config.yaml
n_layer: 15
d_mlp: 1536
positions: "learned"
bias: "qkv"
tie_embeddings: true
init_std_qkv: 0.0268
init_std_down: 0.00489
beta1: 0.95
weight_decay: 0.26
warmup_steps: 591
z_loss: 0.0001
train_tokens: 363400000
MLP neurons of a small language model. Each row is named by its layer, matrix (up: input weights) and neuron, and shows model dimensions 96-351. Each number is 500 + 50 x the weight over its row's rms, rounded and kept within 0 to 999. Numbers have three digits each.
Before each neuron's rows, "fires on" lists the tokens most often at its 100 highest values on Wikipedia text that the model never trained on.

fires on: " ", " of", ".", ",", ":"
L7.up757:577466498486553435473525401571475421540451481541422498502509436434399558490535523490487515503487532509437449424568455519414482539465494456473502450510490456471491572481544446475440449508473470488479559439481483493496552546513548516605505396519525495369506521498487556493472509512462507522444455500576520604407388437451538533404502418545445427409435558496551490455409514516488524503541589472514494473580495563488515476519396557597471520495511517565493519504541484546523575539516609509448487539486561515568450470535414505602464437425490601413455486425485508520551494533588520498536524631429489444520427495454524559521494435538522557495474499535558525424505557480531525484441547467470421469480556535554628462497571481524457584544447501605504492516484467521475603533453573

fires on: " (", "1", "on", "2", "n"
L3.up587:582445561480555428443534560384407527567519555570452455477460444462502451492537509472465544439467497507429460477469498473602492545452549512432524467441501472556509602453538464600496434464506503469559476503506432508491466538550593552501462515538526551534461418449493532495498564509530507534544440406459540439433467532599500493475396509518578547491596615426508522493551529410505538389500536577576515545443482535548532590444497549460594469556400493524538487552527477561457480427551562586443410557526518491546523471517450508458514400556456517476459481435447482484491488567435469545479468535543619476426480488447513558468566427468583473516523560516612516503566572572391565478551579545434543419512572581506566477458538470367508530535536462583506530439528507557509490476443583

fires on: " was", " It was", " has been", " It is", " He was", ", was"
L4.up871:501539526466490486508441481432478543496443542549453473541460546526467408502439432455473607410561481522479435550334467467562449548433496534581550519470510475586520477512567477529453455591426551490466462456467607529507521585499453474457529512536455450512522462459541566499419518555570480427572442538519566546435496547408454464516422412504525467506496631480488417513610542469443571444476511541485473558443465461527540492474445541393563509511458476516479535585494526507525555478552416428471510501565563488508535474561529529508452468584449498438467526522559507467451547499471450548496550487476577436515428459499556533419495469495532555441423416461514522446477593501583555432531500430531533465451471500488536482524481482515539475516461540538468459495558564472555510472478460

fires on: ","
L8.up1179:506475565431544515561418480515414433493504587525506394514532561391440452525498495478445495488528521533450382401524493525459491471503554535444519457495478528441565648444534557520349401452477515482537547396520507528482522500489478538548506450506555437491489446373517601473438425435555484526492489513461443612453490492479548525553521452555361421553470539527489468494492525457492582416525543493547506447460442411496513543461414540505487536554530559524501499510498537454485492534521500494451537566668471428493388417517597452553475404503488461472470504519519519528529495526465549520527574528447509414527548500577529501511565518575488575577485381491483509525496406472550453477512532565505499398513428471503561520542594506503448530542551535494442343505541529525510601492448484

fires on: "3", "4", "2", "6", "8", "9"
L4.up736:602502524447388460584489491425495522551572462508473492494473483468571397525530431526406540602526473526421509489478453522494562466393510473547460419404510400565541512497525576511585456527442419371540498491467452462540496551537551527417423508519546459521576489487612539583523486617512558562545382518441557449591577457571487543515585461497459470554514492635508495528396524466497503458535421477448458521572475572540446600568450548422483487534557445490485448527443492515494483433505493489523530411431609470471437512451518547499444517417476560511514528428405446421488513522447634424512516466572544505529458408530427527444560477549510488530458407503480489490543541539509449530456523502491546582362495519392498497526565375528461483492483472505466508574533480546443439491494480

fires on: " It was", " It is", " is", "ains", " died", ", it was"
L3.up428:517417480474442473549508574381486473437463553601484431422459583432418470563512542507488547585467476510462477575416482523507486451470597515516518512600465457466509517453575470604522462547454602531550528489461545453467616549564469536451465459636516492525471438421628487476523495492530487472527409504533444511422486549416543520457543442494463553528576488510533494452500567458460488395486546525479523525575541491490515550505446599474598458571525444565472502509486501531512523504526500500477512514550558527493490474454571501521502468487461565449459631533501515492509511515465502540469464582527565527468547519580544551419580439500645545486538506393455434523499559523445521511537547529600440473440559492360549419532412518559516556503427481570493403501480517475552463391450552

fires on: ",", " and"
L8.up1264:535502475480608594538469462512473513596498452517514415521544484475515535405523403578485500498500481413500464521528606570620523561553472477489445428418484527466470581523556545455414571481502531491629606454462541509541404509549587460531523493515509474510463433433541498501436547559504491614482525493447549505483470487438566500516523555536518474581493435539621511594558530509476604531582587433523502457445497448465446395462472518560524562531502626493488492504448536497489481497379488552460490497507483472457420456494515494558487435567528479462508513559497476528522484500527580497541576456460627335502487575524510538516539482460427510517491507514443454498429480474500489522507471491425475479577551519475519568580497448509437490528554392477452470551619499515499495487491515

fires on: " |", "\n", " | Votes |", ";", "|"
L4.up379:576520438573550503464429482461436473489522447507582445540450408435472468399535541572515491547527461450404543491486522551565556545402467506481467446423507485516499481417519511483558491538465520542470481459483598473487555469528532496441582530548448479408529568425510529492508514488530496478539482504484512442448495568423577512507511523463506556501431504557455557495481540393453612451590586457450483478403513454452525541426411438614557481512511586510483433552576481509510546441527532511493516470469480528449491478410588504512469441488560517522482479363547479463482602479587512544498464441469601413492469449459482540491509440492508485466533548442522515588506514529500520556539499425466486514450466527515534513471629491542428552498496453533554539494430464460518496494392467

fires on: "\n", ".", " that"
L4.up1476:542516554416436460514467535439522507408530516372486537492401495536486443492527567409480498418479451445526510495445579488601439448457552499451465468500502443440554606478588458423422465605519503525527533463474613482515523512548471542487517518509471463388516426397513571502430479453525566499533482511410462549435466503548493473510455584472442521453534675511556501527454543440487590468542604535515531504487520541540505555471487628487585465533502592566490361561472440577441549453496539543533494653507470449540481456533482482529491460530511485503566540602452492472490418568613426503491456505467502475446505470542569559512540522430522511493483478452433535451506493540433620504448552491513476494472574556489525512563490457481482553570561475558487479472491556425512512512529476

fires on: "a", "t", "y", "8", "9", "al"
L4.up941:549562512464486515506510518444597521556457544473536435538460552472520463592523383487468517560506445441472581509521524545578565440440467505468461444501497408500500405492440568554537483451547437494546528444486436454472528521504540533410454412464550472488555471510496486538503465565524523514515469462502536440568534421537507497546489516455391453555479429612459481567503459489587558482558464489469571521576499568504416584487513543544542593616506522508540501522362560439499503349563454551565580490467546510494440441515540508478467472456445552449491481474396473433564585467445551443503509576510524497462480475527495504442570585566531507513534402532451475555561478551498440522476520464565540588426545455481455555460481463453485474545496438484564397573562482444412455533551518

fires on: ".", "°", " said", " final", "\n"
L3.up330:555397509537486493556422516444552462477494544454477517529446501460489453528502439452473528486466422397516457514450509497526504488513542546457455535589505492522581488535625448523439531591490560524492458405466500454419509575559519528522448572444511478437440447465562551489475429459461412528463552469501499568531476550519452481464344544409498484553435552518493502486467537511483579437486564567380528479521548552425495485518467513537510513614491532495541516552567543519416504461501543420473530503440444590428479480525494425556476449528490485498574541513474549473435521458617538557495624523577461522472451447501497454462612502485465461464390426431534435398432510546517457485463533490487552418459517482475468410491460476569444493532440489570505512465497531428490543517514618

fires on: "4", "7", "9", "3", "2", "8"
L4.up842:608561507494381480465506499463469447474470505507446423442496429501482467538528479512497510557502448424503444499531486448536601437376477439576473422498458415577545451498476557484547569564480399363454526543459512470490424535485602559494474506519552489479528516514528466478485467570441501550509532484492567539570602443541455482524461549495541576571457479545527533581489545456493577481521507423504511529422420548533506566535508483562510523503529521513561469520482554468470517427541565473433560527487570513502517503483533554545502530476556572432415517432465500541467604520510527530535555470569598479460431366524487498536475514590564411493533441451547454500522475468518483548447613479443526522425489489480424539482481435513497489511494387416512481582512434530439455530524503

fires on: " |", "\n", ";", " |  |", "s |", "'s"
L3.up853:530520503496505529499389544487543558535471432461592469547415450438463550353590498487517508504500495532496426559515543466457478483505467549461503432390520505605515524427476501490530582535440433384543445456502512491488519586496608484403493424513500474473473482450531499510509489552507545531534528459538545438512585481458552447449530492517576496532452495544509422606541472527421571458492601548415538397474580436524483465426402495490468512488593637527474502546476505502522477566431446453493523438462473554513476494497481587495453441529505493480404444432444416586508483554509530574562435472457505418462483406471543518495542408550520509407537568414504429473511562522509511502538568499489466509462499604443501485598508490576500559527592511585395452471430547536534542537472548

fires on: "9", "8", "5", "1", "0", "4"
L4.up335:536523480449474493502418471521591453458516545525455447452466440469474407625482503595479518608457487516513503463511470511637590512436477434488479427468469465443557471471461485508471556458519418504552541524513448424481534470470586578554465455525426589477527412434500582569500415489503473508487489431471530464605546466436479422550538509442425511583430477536519425508444501483642504484532409498447524506495434478548441555521522502438570530505446590482529544538454590504397543426486464494483488524582487518534540464474552536442500505452622527495376519415513462522489529513551509524542515551516572479457473423583507455545538591535498438519460485589420506469481578433410505454548612454453484631497516427499476595539427423503439524516438444491505456578565479505419516516568542

fires on: " |", ",", "o |"
L8.up238:584554529482563484467449443471449434493466470523448413519480507457420458504580452510511535532496451467432412474532561469483538560475465583466479447503566450466491522420631572466407564502555487478557576477509481495532487551476571496540510392576525504517541515455511535530433474582506494580486475448472498525499563453427593434537479532555496427478440395533592427499461610391471472456579556507478497520473505476479486478484474512496512637507490548525527474493469406523469520446557506484485591494534505534554395427532494491584524468496519433433420471559543493469524452553505486549538515578452558436576514619484530503449483530513444574572511475527503410485472518453420541451504512473509517440582509549563606464516552487416489541529547513606520497486513506528407502459428553

fires on: "1", " more", "-", ",", "0"
L8.up534:437530579546448540532431487457460459525523479462467485528576514483432453525442579541502474499468398468478505436456543589549543529474461425471461479531579520478498607448609557559427588430470490408480472530474453565543528606470536513545554495452442381491457511467506525485503520478544576545491555487399493486470384540482480457522515507551390504548555536414502483525504598424521593382540511488481526515462495503504497453510507586492487587460458508499539526550491462470472553579436469527481440551638445465452526544540591574492457517558504480461491502618535434431514447506460499572507541549487545534540491460539495550558621473445475544523525486581508497476400475485508490422566542540428388484590402507472542540479483550550394441506481344509503517468513461514482481523474564

fires on: " This", " first", " It was", " also", " It is", "This"
L4.up971:489420465505541448533492552380459477524458468592436393424422514452443455518469492423403504491456471396572439583554423507506423475565641548512404559526510459544529545530590515477473532571438382487559523490439462421476511535653395470543525474455512524465500528473598557428538548448506490505548457471397479444452468515534473474380470498508551475526526516521472508475505490523466554477552664503464481423479538570510528461439491548470512460526497501540539445595522444508473571536546522597466447463539461478514469482520413508510483516506449502529497543511484470564513437521495489502504476423560508399471511513529514621534571473429603473500499475483520467458505478541530575500543460461495526510386584548517601458468483492566506470557425483616457552496582510554505498440494455

fires on: "1", "3", "5", "2", "4", "0"
L4.up359:559625527436449506501437481467425461479480514445517464455421503476540463485547463493492531581451455415472539515494500521517529457480549433558387482558458428443443499472442475502502524461477392429512490504467506453503451593573551549473479531569584507485464459504427602514470451484511604560481499421503519493486477474542486433504544523477582550496495518547511450516611543508592527513489515480551541542476515542499536662488407501556565519543518563463514459554452566520467495480484470496424531488393505557458465544489451503400445517468549538500446610482364451433514442483487573539560509428512622552446469410552424482477550460568589464493436498512494504457497527428394578519482512478521529451452446510486508612508454472486450504560508488569427423560548458572487384488514515

fires on: "1", "2", "5", "3", "12"
L3.up1345:559383557521509437483459466488457521461507437423468427475438491420424519471495414476322547423424483510497513509544565493535505599558422507523458463467554543495451536545518516419447539503539465468608410404526403384493478506525537555511499501519506469484480423458572555503503611490520472485551482449444474479504500512497417501502497448514490532463477541535529490508522555443486438412568583544397489452428582504527528495570512527484574515530491529547489501495513515603412547443560565593421515525590480473503512450484523492431467432594500627505489557474497492519517493596489555468533387544548538402460476468447510550550616438498609435536516550489557473505449489513410522479513569530495483524541581554513476525543564467469543467593522459590528512523516507517495474452462556

fires on: "\",", ",", "),", "\" ("
L4.up1462:481514506470562540562522524427507449454506532497439540480444527458505458482469546527482586515477411490541493520421562529502497575429562550507466519527481417466596547433561465451411497559478518455519487505372496491504552385512387528485552497580408487401481469492558526510511576456531544509531456559420473673453429499516522431547500525472508486542515586415519564406501609368433597476471460552572520406554355478447551491528542607529571517533488578494493458583579540484528486459488520483443463572596455438405461468457566494521478415615548607471577569530507531526458433466563557529507538492507493490493476467494455567540489586487539454502493449479521398533466467487504529477504482402463431414452498565498556435544505492543484553505492512597458417491506494502485509485519484

fires on: "1", " |", "2", " | ", "\n"
L4.up148:570445449496587515522425467482392527543526470471482432423474435481429459496559487499438513466460464458490422546534500520466498638523471555487507496424578487528474616507534518474493556536493532456623430458481478457425435490589530545511515542545503576502559429435572482534553599528458546535606412469522519573487549580505522486523537467521474550480494604472541527506462543470442510418513587596457486420443484575487484441452510556534539455519374530540479372587440527486447458465501512533490417424508596445464444464531455513499513512527536567428454538515513451563462520507435578515554485510461647413509373419492521559577551513500557529533529558442590436439430526459509561480477571489479512507548632477543540484496570483494484503477471488601411540411508562555475484531432509

fires on: "1", " | ", "; "
L3.up455:516563497484521542463454392469449428575493474427416434459443463463386557531630514460419468500455475376404492409487484513529484521531528546427506489456595486528505542482552455605525537529506579469551460474447446412574465528553525552578556482503491509460562491497551563474604528473456517523467546363532548422527526488496447515478513476531480532580508525509567562524462535474489481450419576498457438409441551545522493413468470460576515493505464518544548434528425497496487608507561503582403528513462546582531518442505455537570473520564620462467447511479502563521447546550544523491539563515571487485456407532522538536565577423522500489502501548412535476530391637492530512531462553475410454540506537471503517497527524453568458536528446409512474572505441600543469481512438473